{"n_head": 4, "n_kv_head": 4, "positions": "learned", "init": "normal", "init_std_qkv": 0.0312, "init_std_down": 0.00669, "beta1": 0.9, "beta2": 0.98, "lr_head": 0.00687, "grad_clip": 0.5, "decay_shape": "linear", "steps": 7166}
MLP neurons of a small language model. Each row is named by its layer, matrix (up: input weights; down: output weights) and neuron, and shows model dimensions 0-63. Each number is 50 + 10 x the weight over its row's rms, rounded and kept within 0 to 99.
After each neuron's rows, "fires on" lists the tokens most often at its 100 highest values on Wikipedia text that the model never trained on; "fires before" lists the tokens most often just after its 100 highest values on Wikipedia text that the model never trained on.

L6.up627:43 32 50 47 53 44 39 64 55 44 54 41 50 41 36 32 48 52 62 28 57 60 36 54 56 61 49 57 41 36 58 55 67 59 56 79 58 39 48 33 62 47 68 64 65 36 53 60 54 59 53 62 65 51 47 43 56 48 58 52 49 58 40 52
L6.down627:50 59 51 39 54 60 81 67 41 65 64 41 51 52 55 51 52 55 62 42 36 60 57 61 60 46 49 33 46 45 32 70 31 49 45 41 48 35 50 60 48 41 53 57 51 49 61 56 38 51 48 62 25 60 40 57 56 55 74 51 48 63 52 43
fires on: " n", " l"
fires before: "ew", "on", "o", "ame", "e", "at"

L8.up1001:55 46 44 37 66 58 44 53 48 44 51 55 55 51 42 43 53 42 53 49 52 67 36 54 57 52 42 42 51 53 35 46 47 59 48 51 46 34 63 48 68 61 54 43 44 55 49 53 42 43 50 56 51 66 41 50 53 60 51 34 31 43 34 68
L8.down1001:45 81 45 39 49 52 50 64 42 48 54 57 58 48 51 53 54 31 56 64 53 43 57 44 53 49 36 39 34 48 63 30 49 29 26 55 47 49 53 64 61 48 59 51 41 48 64 44 52 55 46 57 53 44 44 48 57 50 43 47 59 47 44 35
fires on: " ", "4", "6", "8", "5", "3"
fires before: "0", "7", "5", "9", "3", "6"

L6.up740:53 56 46 74 50 37 54 57 49 53 69 55 47 49 45 51 60 62 48 56 58 56 44 55 52 48 34 55 46 31 49 41 58 54 35 62 66 42 56 54 61 53 64 53 68 34 72 56 35 33 57 27 46 51 57 36 50 62 49 52 34 46 50 66
L6.down740:44 38 47 44 44 38 38 55 51 55 50 40 43 60 56 60 44 42 40 69 44 43 56 43 58 54 47 62 48 29 41 52 41 62 42 56 54 55 53 56 35 51 42 53 52 40 51 48 56 56 67 49 46 50 50 63 29 50 69 47 47 39 43 57
fires on: "ro", "o", "ron", " ro", "ly"
fires before: "wn", "ad", "ther", "k", "z"

L7.up784:55 30 49 42 61 44 56 49 52 29 67 65 48 40 47 53 37 52 42 42 46 49 44 66 41 51 39 52 44 44 60 48 54 46 44 59 42 58 50 41 43 45 40 53 45 77 53 55 51 49 41 55 58 68 41 32 43 58 58 41 45 24 49 67
L7.down784:52 66 57 44 46 47 50 37 59 69 61 63 47 28 54 62 55 43 56 48 57 56 50 41 35 59 56 64 54 45 39 67 56 51 56 55 72 46 56 68 57 45 67 50 48 60 42 27 46 68 29 68 48 52 36 52 49 42 52 57 47 64 40 58
fires on: "le", "qu", "ome", "g", "re"
fires before: "ased", "ase", "ad", "ent", "est", "t"

L7.up575:48 30 39 41 46 51 45 57 56 52 53 62 38 51 47 45 54 53 68 41 37 63 54 57 60 36 38 46 44 58 55 48 62 68 52 55 36 51 56 52 66 59 46 39 50 52 50 52 55 36 54 61 55 59 56 48 24 57 64 38 48 60 33 60
L7.down575:26 47 44 49 55 54 49 51 44 59 48 54 52 51 62 50 61 43 36 43 58 51 58 50 67 55 49 50 63 55 62 34 59 68 55 36 48 49 37 38 48 30 45 77 52 47 56 34 33 67 38 50 56 59 50 58 44 41 46 42 59 46 54 62
fires on: " ", ",", "19", "201", "202"
fires before: "202", "201", "2", "200", "3", "1"

L4.up508:48 40 59 45 51 54 41 63 66 31 50 53 51 42 27 31 42 62 44 60 60 67 69 54 61 49 63 50 46 62 49 49 58 53 44 65 61 36 58 48 42 38 46 70 54 38 48 60 35 43 40 54 51 60 44 44 50 52 36 54 38 39 47 58
L4.down508:41 48 49 42 64 66 45 50 53 15 40 67 63 51 43 36 71 51 46 66 36 63 61 50 45 57 30 44 45 55 49 58 47 34 56 66 40 51 54 53 45 21 63 51 46 69 43 38 68 57 41 67 37 41 70 51 59 54 47 48 52 38 49 60
fires on: "ag"
fires before: "ue", "a", "an", "em", "er"

L4.up143:49 68 51 41 46 51 51 59 58 49 40 39 50 46 69 43 47 50 57 51 70 29 51 48 51 59 73 57 46 62 52 59 61 39 63 56 36 40 55 25 35 37 54 40 52 46 56 51 44 35 57 33 56 66 64 40 56 57 33 58 49 46 46 49
L4.down143:51 63 41 40 52 41 47 62 41 45 44 32 66 56 52 48 56 26 42 52 60 65 40 41 41 32 56 55 49 62 38 65 54 40 63 39 17 50 67 34 42 36 62 28 56 43 40 45 51 43 56 39 54 51 43 55 55 64 49 50 61 31 46 44
fires on: " comp", " p", " Com", " app"
fires before: "any", "et", "ut", "an", "le", "os"

L8.up57:51 56 57 50 50 46 43 74 54 34 32 39 40 45 57 29 41 69 51 48 56 34 55 44 33 69 47 50 69 51 50 48 40 44 67 71 37 47 35 47 52 45 65 32 52 55 69 53 59 36 50 54 50 52 65 50 60 65 51 54 50 49 51 51
L8.down57:52 53 38 54 78 40 48 63 61 49 32 49 58 58 41 41 45 37 46 56 62 39 49 57 57 50 33 42 41 57 56 27 31 55 36 44 47 50 55 47 53 55 43 54 45 47 68 56 49 48 51 58 50 42 46 48 32 45 62 48 27 68 50 57
fires on: "m", " ab", "p", " comm", "ment"
fires before: "un", "iss", "out", "and", "le"

L4.up716:29 51 43 41 47 50 45 52 62 37 47 52 46 51 57 51 65 38 57 39 45 64 37 26 52 49 48 57 51 42 38 47 52 48 52 47 29 42 46 44 53 47 56 55 29 57 41 54 36 47 54 48 43 61 54 60 52 48 46 61 51 39 51 58
L4.down716:49 63 47 49 57 49 69 57 44 51 36 36 56 75 37 62 36 45 39 43 52 67 59 32 49 45 61 83 54 51 61 49 41 39 56 47 39 55 54 47 59 47 50 62 48 49 40 46 33 55 56 58 55 47 53 51 50 49 50 52 56 64 49 46
fires on: "200", "201", "199", "196", "197", "195"
fires before: "0", "2", "6", "9", "5"

L8.up179:44 39 63 54 36 36 40 54 50 39 49 66 29 36 42 43 42 54 55 49 63 66 49 59 46 57 49 54 50 68 66 64 43 54 40 69 51 36 54 41 47 52 47 52 50 46 34 61 53 58 48 60 54 57 60 64 58 54 26 55 50 65 43 40
L8.down179:42 40 38 77 36 59 43 44 55 43 66 56 38 49 55 46 54 44 59 55 62 54 58 49 46 49 50 50 35 47 47 53 46 48 47 52 33 53 59 67 30 48 68 51 61 50 40 44 40 48 40 51 37 57 49 37 52 41 66 47 60 43 60 52
fires on: "ag", "ot", "iss", "z", "ri"
fires before: "ed", "em", "er", "ion", "ine", "a"

L8.up736:67 72 67 53 56 48 44 52 65 42 50 45 41 62 43 39 53 45 57 35 32 41 34 40 42 58 33 54 38 48 52 56 62 51 53 57 42 52 45 58 62 40 41 62 56 54 53 46 46 40 49 56 42 41 55 47 33 65 57 63 54 54 55 44
L8.down736:54 37 42 34 43 52 53 53 42 67 47 46 58 49 59 34 55 59 55 70 45 44 59 66 59 47 51 40 56 42 45 52 42 33 49 56 47 41 56 66 49 34 44 57 48 56 38 49 53 69 54 65 38 41 57 34 77 48 29 47 62 44 58 25
fires on: "uc", "it", "op", "ib", "ug", "f"
fires before: "ut", "ed", "er", "ment", "u"

L6.up549:47 54 53 57 52 45 54 51 39 36 48 55 44 46 45 50 24 45 79 49 44 32 33 46 31 54 43 55 51 57 49 77 76 51 49 28 43 60 57 44 63 58 59 42 60 52 51 58 57 55 50 29 49 51 54 48 44 62 44 40 55 47 48 55
L6.down549:52 42 44 53 27 44 37 56 70 58 63 60 53 55 41 39 53 51 51 47 63 50 52 55 39 41 46 55 51 61 50 60 52 43 54 53 40 40 67 53 31 44 59 54 65 60 52 42 59 43 36 69 60 43 40 43 43 59 38 61 56 50 37 29
fires on: "anc", "iz", "is", "are", "ow", "up"
fires before: "es", "ed", "d", "e", "ing"

L7.up761:36 48 73 56 50 51 56 65 62 47 37 48 57 43 38 48 37 59 59 50 58 53 56 53 42 72 53 46 49 51 45 55 55 56 53 48 44 25 29 46 42 49 63 43 34 63 61 61 34 39 37 51 40 57 57 45 47 49 54 49 56 55 56 57
L7.down761:46 40 46 56 55 53 46 52 45 50 59 43 38 38 50 45 50 51 47 57 46 37 46 53 53 50 54 49 43 53 35 50 46 48 61 51 57 56 19 50 61 41 54 36 46 63 70 65 52 40 45 42 48 42 70 52 54 32 61 55 23 52 43 63
fires on: "m", " comm", "iss", "x", "ss"
fires before: "un", "and", "iss", "on", "ion", "it"

L7.up444:68 54 59 51 51 37 63 52 70 46 41 43 43 36 49 47 41 61 64 49 49 45 58 57 43 63 20 58 51 59 52 54 45 63 31 53 57 44 51 51 68 55 54 60 45 57 59 49 71 44 34 43 36 53 49 47 47 62 43 46 49 59 57 51
L7.down444:74 42 43 64 53 45 49 44 68 54 50 46 40 57 60 39 49 57 60 48 46 46 51 55 61 45 34 54 37 33 55 48 41 48 77 53 58 51 39 55 51 41 40 38 58 40 54 63 50 66 50 49 33 49 38 43 43 53 48 49 50 63 48 39
fires on: "9", "g", "1", "iv", "8"
fires before: ",", "ory", "ar", "u", "4"

L8.up87:62 33 72 41 49 46 59 57 52 46 51 61 37 37 55 39 48 61 51 47 39 41 45 42 43 66 58 61 41 53 46 61 57 72 58 55 42 45 67 30 46 50 64 45 54 64 39 48 48 53 47 45 49 50 56 54 40 59 33 35 63 74 45 43
L8.down87:44 52 50 58 47 52 46 50 65 49 54 47 67 53 45 37 59 48 73 46 55 50 34 41 58 51 44 42 44 43 54 51 57 42 43 49 61 44 50 44 45 47 59 62 54 47 62 61 43 39 32 65 46 44 49 57 51 63 58 47 50 45 67 62
fires on: "ember", " Jan", "ober", " Mar", " J", "198"
fires before: " ", "u", "ch", "ru", "200"

L4.up73:48 56 54 45 60 54 22 43 66 29 57 49 45 54 35 44 54 42 50 58 61 68 47 30 48 46 48 57 55 46 51 53 44 54 40 49 40 41 43 41 61 61 68 49 55 38 76 55 41 42 45 47 54 65 45 41 41 49 45 58 41 53 42 53
L4.down73:46 40 40 60 41 58 50 58 60 49 64 45 65 54 62 27 67 57 56 50 45 58 46 47 47 27 79 71 53 56 48 55 56 44 66 49 54 62 38 59 43 53 53 34 55 35 49 42 64 62 43 35 57 42 59 57 38 46 33 51 59 48 52 48
fires on: "0", " ", "1", " U", " |"
fires before: " |", " |\n", ".", ",", "–", " "

L4.up512:42 31 55 52 40 46 72 54 65 42 61 50 25 37 37 57 38 53 77 49 55 69 47 51 53 35 49 50 48 53 43 57 40 44 61 45 52 58 60 40 45 54 43 59 52 48 47 60 58 50 46 54 48 74 58 52 47 44 53 44 45 44 49 60
L4.down512:49 50 58 45 46 43 64 61 46 62 47 52 46 42 50 61 46 64 54 41 60 57 54 60 66 38 42 56 48 41 55 49 35 33 39 38 50 44 43 40 51 53 39 57 70 38 47 55 77 70 53 53 33 54 47 42 39 48 59 48 48 45 50 43
fires on: " se", " e"
fires before: "lect", "ver", "ason", "v", "en"

L4.up205:45 59 48 39 67 57 44 43 66 41 48 42 49 49 40 44 35 48 49 61 54 51 43 51 48 62 32 60 53 59 54 61 31 48 50 68 49 48 41 44 63 59 48 56 41 48 60 54 37 43 49 58 40 51 38 46 52 58 37 62 52 30 51 52
L4.down205:47 30 57 53 50 66 52 33 44 43 50 55 50 51 55 59 58 67 51 47 40 62 43 27 55 33 38 50 56 41 50 37 50 53 65 31 70 60 36 60 44 53 46 54 57 24 55 45 39 59 53 41 57 48 53 53 40 52 60 53 44 49 53 50
fires on: " |", "0", " ", "ate", "1"
fires before: " ", " |", " |\n", ","

L6.up934:39 55 59 44 39 41 40 49 40 44 55 44 43 45 42 43 31 48 62 45 36 43 56 69 48 75 48 67 53 65 56 64 48 60 57 65 46 38 42 46 49 54 61 48 49 55 74 50 54 47 19 56 40 53 53 48 32 62 43 52 49 66 58 44
L6.down934:50 50 59 60 47 38 52 66 47 55 46 67 48 64 39 35 49 55 51 53 42 69 63 45 51 48 60 57 51 37 46 46 49 29 57 43 44 49 49 51 42 38 49 54 56 49 59 55 63 43 57 56 47 57 60 82 40 55 56 42 53 52 47 53
fires on: "m", "ill", " comm", "et", "an"
fires before: "un", "iss", "ion", "ition", "and", "it"

L8.up193:65 42 43 40 53 56 52 41 45 67 40 59 50 50 48 41 31 78 43 46 43 36 49 47 66 64 57 59 44 67 52 65 55 52 51 39 66 47 51 42 55 54 53 27 62 46 49 59 57 55 52 48 56 28 59 36 36 50 43 39 37 51 50 58
L8.down193:62 39 74 65 44 70 57 62 43 46 32 41 58 48 63 50 47 47 47 47 48 50 52 41 55 61 41 42 57 53 26 56 58 47 49 59 57 53 50 52 41 33 54 47 52 42 63 50 59 28 49 69 55 47 36 49 29 32 57 67 67 40 54 35
fires on: "is", "g", " dis", "re", "um", "ver"
fires before: "od", "c", "ul", "n", "ion", "y"

L4.up426:44 52 43 61 54 38 72 57 57 41 48 54 52 54 56 30 54 48 63 49 29 66 32 39 41 65 43 61 52 51 59 56 49 51 54 63 37 61 44 44 43 38 48 44 29 60 45 41 34 46 51 35 66 63 55 69 48 53 40 49 47 59 47 77
L4.down426:53 51 43 32 33 36 47 45 56 66 44 47 55 49 36 53 36 43 41 56 45 42 45 33 42 45 53 59 52 53 52 51 44 61 29 45 46 34 75 48 44 57 61 33 45 36 49 54 49 54 51 69 56 46 49 57 57 38 39 43 52 56 51 42
fires on: "201", "200", "199", "198", "196", "195"
fires before: "5", "0", "4", "3", "9", "1"

L8.up190:40 46 52 46 64 50 34 62 61 37 58 42 36 59 38 28 60 35 57 53 37 61 36 51 41 50 29 54 59 52 67 59 54 46 46 48 55 62 64 58 55 37 41 36 59 51 49 64 34 42 47 52 56 71 56 61 53 44 42 55 51 52 50 61
L8.down190:62 74 41 52 48 64 58 62 52 39 37 55 39 58 43 58 65 49 63 63 54 64 36 56 23 36 36 39 47 59 44 43 54 52 47 45 42 37 43 34 60 36 30 48 48 51 34 53 49 67 57 57 47 42 55 48 57 56 54 49 46 51 66 32
fires on: "r", " J", "g", "i", "urn"
fires before: "am", "um", "ack", ".", "r", "ate"

L7.up674:44 55 38 24 53 54 53 47 56 45 65 49 53 45 52 39 47 49 44 48 54 44 44 61 46 49 25 64 47 57 52 57 59 58 54 54 51 57 45 54 49 72 59 55 63 48 58 79 49 61 34 49 37 65 33 25 48 74 55 49 40 61 45 46
L7.down674:35 42 60 38 34 51 42 52 44 66 61 35 59 44 64 45 70 40 57 48 51 54 71 35 62 64 50 40 54 41 55 48 43 60 49 39 55 50 40 56 45 43 39 62 46 50 38 55 47 59 56 51 60 63 50 56 43 36 36 51 25 46 42 54
fires on: " |", " ", ",", " L", " S", "{"
fires before: " ", " |", ",", "6", "{", "8"

L4.up378:51 55 49 45 62 58 57 50 49 36 47 45 50 48 52 41 40 65 68 45 59 51 22 47 30 58 49 51 45 58 55 48 44 58 54 51 55 48 45 46 51 54 52 49 56 47 52 63 37 44 52 49 65 51 55 37 52 49 47 54 47 41 37 56
L4.down378:45 33 59 51 31 52 49 47 46 35 60 52 49 42 48 36 75 63 46 47 62 43 40 47 40 40 38 52 57 49 56 40 61 53 67 54 48 53 52 50 42 38 54 30 73 37 74 51 61 72 55 54 64 55 58 67 27 65 62 38 49 49 48 56
fires on: " ", "0"
fires before: " |", " |\n", "6", "8", "7", "5"

L8.up601:56 30 60 54 45 39 47 66 62 56 44 50 39 50 41 40 65 63 46 46 46 54 39 62 68 56 48 53 39 61 56 63 47 80 41 43 24 49 62 55 39 39 47 50 55 45 49 36 59 41 43 49 58 55 48 46 52 48 37 56 32 37 35 46
L8.down601:37 61 61 52 39 38 49 52 66 57 32 61 42 70 27 63 59 42 54 34 36 77 48 37 38 62 69 60 37 59 43 48 47 38 42 39 57 46 20 47 41 47 56 51 64 52 58 36 67 41 56 48 55 55 46 66 65 57 41 59 48 40 47 48
fires on: " in", " con", " pro", " per"
fires before: "v", "d", "c", "f", "st", "ter"

L7.up457:47 54 49 52 45 46 36 44 54 51 74 52 40 28 49 47 49 26 48 51 62 50 39 90 58 60 49 59 67 33 36 47 49 57 45 42 51 42 50 37 48 63 44 56 38 41 64 46 55 31 64 49 46 43 48 32 47 54 56 50 35 55 51 48
L7.down457:60 62 43 46 59 48 47 52 56 52 45 49 50 55 51 54 66 65 52 58 52 72 49 59 30 38 55 55 49 55 53 59 44 54 62 53 53 52 35 58 47 68 37 46 60 65 56 64 44 50 54 42 43 46 57 39 43 45 40 69 52 47 67 30
fires on: " |", "|", "ec", " to"
fires before: " ", " —", " G", "ut"

L4.up162:54 33 53 56 51 40 57 57 76 46 42 53 47 55 42 54 44 62 59 53 22 35 32 43 50 63 44 57 42 52 47 54 44 70 40 39 52 52 51 43 47 52 29 48 34 63 44 35 64 43 48 60 52 47 66 41 36 70 49 42 44 54 37 51
L4.down162:43 52 47 41 62 57 71 59 52 37 50 69 28 70 49 82 62 48 65 51 46 53 53 53 46 53 59 73 43 55 42 51 59 47 54 49 49 53 43 40 45 27 48 33 39 47 50 32 46 65 74 71 46 55 59 77 53 48 59 44 51 55 44 41
fires on: " con", "-"
fires before: "s", "st", "d", "f", "ce"

L4.up956:43 39 50 49 48 45 52 54 65 37 55 42 59 63 47 46 41 35 62 29 45 56 31 29 47 48 55 68 48 50 51 44 56 48 61 43 50 63 47 39 54 45 40 46 60 59 64 45 41 41 50 37 67 52 57 46 30 49 59 46 48 64 48 51
L4.down956:49 37 52 55 48 58 45 50 43 51 46 36 46 57 63 55 51 40 56 66 44 68 66 46 47 35 57 57 48 58 52 34 42 52 47 47 51 65 52 44 31 42 50 50 70 49 50 37 61 73 67 40 52 56 52 58 44 47 61 35 53 62 50 49
fires on: " U", "U"
fires before: "S", ".", "t", "l", "g"

L4.up556:48 59 53 30 65 51 44 54 57 51 52 39 53 30 48 29 53 60 47 61 57 51 27 42 45 43 54 44 46 39 39 48 50 59 41 61 44 48 42 52 41 57 39 62 60 50 68 53 35 42 38 57 52 61 54 49 58 65 32 42 41 51 51 55
L4.down556:61 50 52 36 44 65 57 30 42 59 63 27 45 62 43 41 55 42 49 51 66 57 40 51 50 54 68 61 51 51 37 41 56 59 56 45 36 67 56 48 70 57 66 31 28 53 50 41 46 67 41 49 63 58 56 36 61 52 29 37 41 49 55 46
fires on: " |", " ", " P", "P", " G", " R"
fires before: " |", " |\n", " P", " A", "G"

L7.up26:48 55 52 60 47 46 47 57 66 44 47 42 47 58 39 39 49 54 59 50 57 57 42 49 66 59 54 62 49 70 67 41 58 47 49 55 52 47 49 34 63 54 44 50 59 52 60 53 52 38 54 49 60 63 66 41 49 46 55 42 55 69 51 50
L7.down26:48 51 52 56 47 50 39 60 58 57 41 45 40 62 47 51 46 52 61 63 52 55 53 35 53 47 45 43 37 37 67 50 58 51 36 35 55 58 36 26 62 48 60 50 74 52 62 45 46 61 51 42 58 54 62 35 43 56 47 57 51 54 40 51
fires on: " U", "U"
fires before: "S", ".", "t", "k", "l"

L6.up349:39 42 41 49 59 47 34 48 73 29 25 39 57 58 52 47 51 38 41 48 55 35 28 62 55 37 52 54 44 40 61 65 58 51 45 67 54 60 56 45 67 45 51 54 54 48 47 49 52 56 47 47 40 54 48 48 42 56 53 58 59 60 55 60
L6.down349:56 49 52 33 49 32 55 54 58 57 50 68 52 56 40 58 62 37 35 39 45 58 31 53 60 41 45 62 48 56 59 52 48 56 51 55 46 51 43 36 39 61 65 42 51 63 57 52 53 49 44 43 56 55 70 67 42 58 32 40 51 64 44 54
fires on: " r", " pl", "pl"
fires before: "ac", "ace", "un", "an", "at", "ur"

L8.up389:60 26 48 47 57 32 33 44 69 60 39 49 41 55 35 34 56 42 39 49 47 59 48 45 77 54 57 56 61 48 62 53 43 51 55 50 57 67 67 56 53 53 66 46 41 27 41 63 62 51 55 43 64 63 50 49 41 61 46 59 49 52 41 46
L8.down389:75 57 32 46 68 41 37 46 52 45 39 61 41 55 50 51 53 37 43 62 46 48 49 36 29 41 50 43 57 65 64 54 48 42 43 48 40 65 43 45 49 59 39 35 40 42 66 46 40 62 57 37 47 41 53 59 53 56 58 59 62 50 49 55
fires on: "r", " gr", " ar", " r"
fires before: "am", "ou", "um", "ag", ".", "ound"

L7.up279:60 55 57 49 48 51 53 38 50 55 58 53 56 60 46 48 30 71 46 40 57 41 40 64 41 59 59 58 46 75 56 66 66 48 70 34 49 44 60 47 59 60 40 54 45 49 50 59 47 65 42 55 47 59 68 39 46 64 57 43 59 39 55 61
L7.down279:63 55 33 58 58 43 50 42 51 43 36 46 55 44 59 50 58 74 43 56 53 52 49 35 79 55 65 47 45 51 37 53 59 60 55 51 49 62 71 46 25 59 60 38 47 44 60 57 59 53 45 52 47 24 44 60 56 56 53 49 46 39 62 54
fires on: "is", " des", " dis", "se"
fires before: "od", "hed", "ign", "c", "e", "qu"

L4.up635:51 57 45 30 52 55 41 60 62 48 48 58 59 39 31 31 48 73 53 55 54 40 49 53 43 44 50 54 44 40 40 51 49 65 30 60 52 42 53 45 45 54 40 70 52 47 63 49 36 34 50 39 48 55 49 46 44 64 39 50 49 55 46 63
L4.down635:40 37 67 40 51 37 63 42 57 38 57 45 53 66 38 49 47 51 38 35 52 62 43 61 40 67 33 55 55 61 68 62 50 57 60 61 37 60 66 48 54 54 61 55 55 53 65 38 49 56 56 75 55 52 32 40 47 44 47 51 44 42 45 53
fires on: "T", "P", " T", "A", " P", "O"
fires before: " |", "G", "T", "A", "ts", "R"

L6.up543:64 58 44 41 55 48 34 43 50 47 65 69 34 36 14 48 54 37 50 52 52 59 42 69 50 50 61 58 40 30 51 65 44 63 44 44 48 62 34 52 53 50 43 56 63 36 57 56 53 33 60 46 59 51 47 36 57 59 51 36 46 54 47 51
L6.down543:65 57 47 51 50 43 59 43 61 46 42 49 39 28 41 61 64 47 52 53 31 47 45 45 34 26 52 38 55 59 63 53 51 46 46 47 70 47 39 53 46 55 43 56 68 57 46 37 53 48 24 65 49 48 51 59 39 47 54 36 53 49 54 45
fires on: " |"
fires before: " ", " I", " A", " —", " U", " H"

L7.up581:35 57 56 43 64 31 45 67 67 44 38 36 55 58 46 37 46 42 50 44 52 45 37 64 43 37 56 44 57 47 46 47 57 51 66 66 45 51 51 43 59 36 49 46 49 54 54 46 46 47 48 60 55 49 48 51 58 61 36 55 55 54 59 56
L7.down581:56 57 53 37 56 42 48 42 69 53 37 55 66 47 54 51 57 45 43 55 58 54 58 42 56 67 49 42 43 73 41 39 42 49 50 58 35 62 44 60 38 53 35 60 64 44 52 49 48 42 67 45 69 37 52 56 45 56 49 38 30 58 63 41
fires on: "m", " pl", " m", "p", " t", "pl"
fires before: "ain", "ac", "res", "an", "ant", "r"

L7.up582:47 59 47 39 71 58 33 59 54 46 45 54 53 49 42 38 39 54 62 57 44 62 59 33 48 29 44 45 51 63 37 35 49 50 41 66 57 47 50 40 60 53 67 73 50 33 56 65 40 38 56 49 68 45 35 52 53 52 57 56 45 42 44 45
L7.down582:57 44 48 46 37 46 45 57 57 48 58 46 53 45 49 67 83 50 45 84 48 38 54 35 74 34 56 46 42 36 42 53 58 59 39 42 68 53 62 56 53 53 47 45 59 45 47 56 58 47 52 46 45 61 53 59 51 34 43 46 32 47 52 32
fires on: " ", "4", " |", "6"
fires before: ",", " |", " ", ".", "%", "0"

L4.up676:45 61 49 66 54 52 60 62 55 45 47 49 46 53 59 49 60 48 59 19 44 45 32 51 54 61 54 48 46 64 45 52 63 56 58 57 44 61 46 45 46 56 54 44 51 60 51 60 40 36 36 43 60 70 53 40 39 61 53 48 55 49 53 46
L4.down676:45 60 40 59 71 48 43 53 38 35 56 56 49 62 54 50 51 52 47 54 51 47 47 38 40 41 48 48 50 49 39 48 48 57 35 43 47 48 57 39 45 43 51 33 44 56 44 72 32 33 52 36 50 54 40 50 56 48 57 59 61 38 51 30
fires on: " comp", "om"
fires before: "any", "et", "ut", "le", "an", "os"

L7.up686:44 49 63 60 50 41 56 46 51 42 60 60 54 41 52 36 24 84 58 45 68 23 35 50 53 50 51 62 49 49 56 56 45 55 45 46 57 32 41 36 58 66 52 44 55 38 69 56 45 45 44 55 44 50 66 45 55 65 49 58 40 50 44 44
L7.down686:59 47 37 54 51 36 44 42 65 55 61 46 43 68 56 45 55 51 59 52 42 57 48 45 37 35 57 63 39 70 61 63 53 40 40 48 39 53 55 54 31 35 54 53 55 48 57 47 46 45 34 53 54 58 37 38 70 51 68 39 49 29 58 44
fires on: "ow", "is", "y", "us", "k", "uc"
fires before: "ing", "ion", "ed", "c", "hed"

L6.up507:51 58 49 43 58 49 41 49 71 47 69 45 44 44 35 42 55 53 42 41 51 45 51 37 50 41 50 49 50 56 51 35 65 59 51 70 45 62 65 54 56 63 49 66 54 58 52 61 36 32 52 46 37 58 50 29 53 52 40 52 46 46 53 65
L6.down507:55 47 40 60 33 52 38 43 61 57 60 49 57 51 43 60 49 64 53 43 54 45 54 38 53 63 33 38 46 43 61 62 44 49 69 55 45 51 47 27 55 54 31 43 62 50 44 72 53 56 49 52 47 58 39 50 64 48 42 53 57 49 64 60
fires on: " st", " St"
fires before: "ud", "ation", "ate", "op", "art", "re"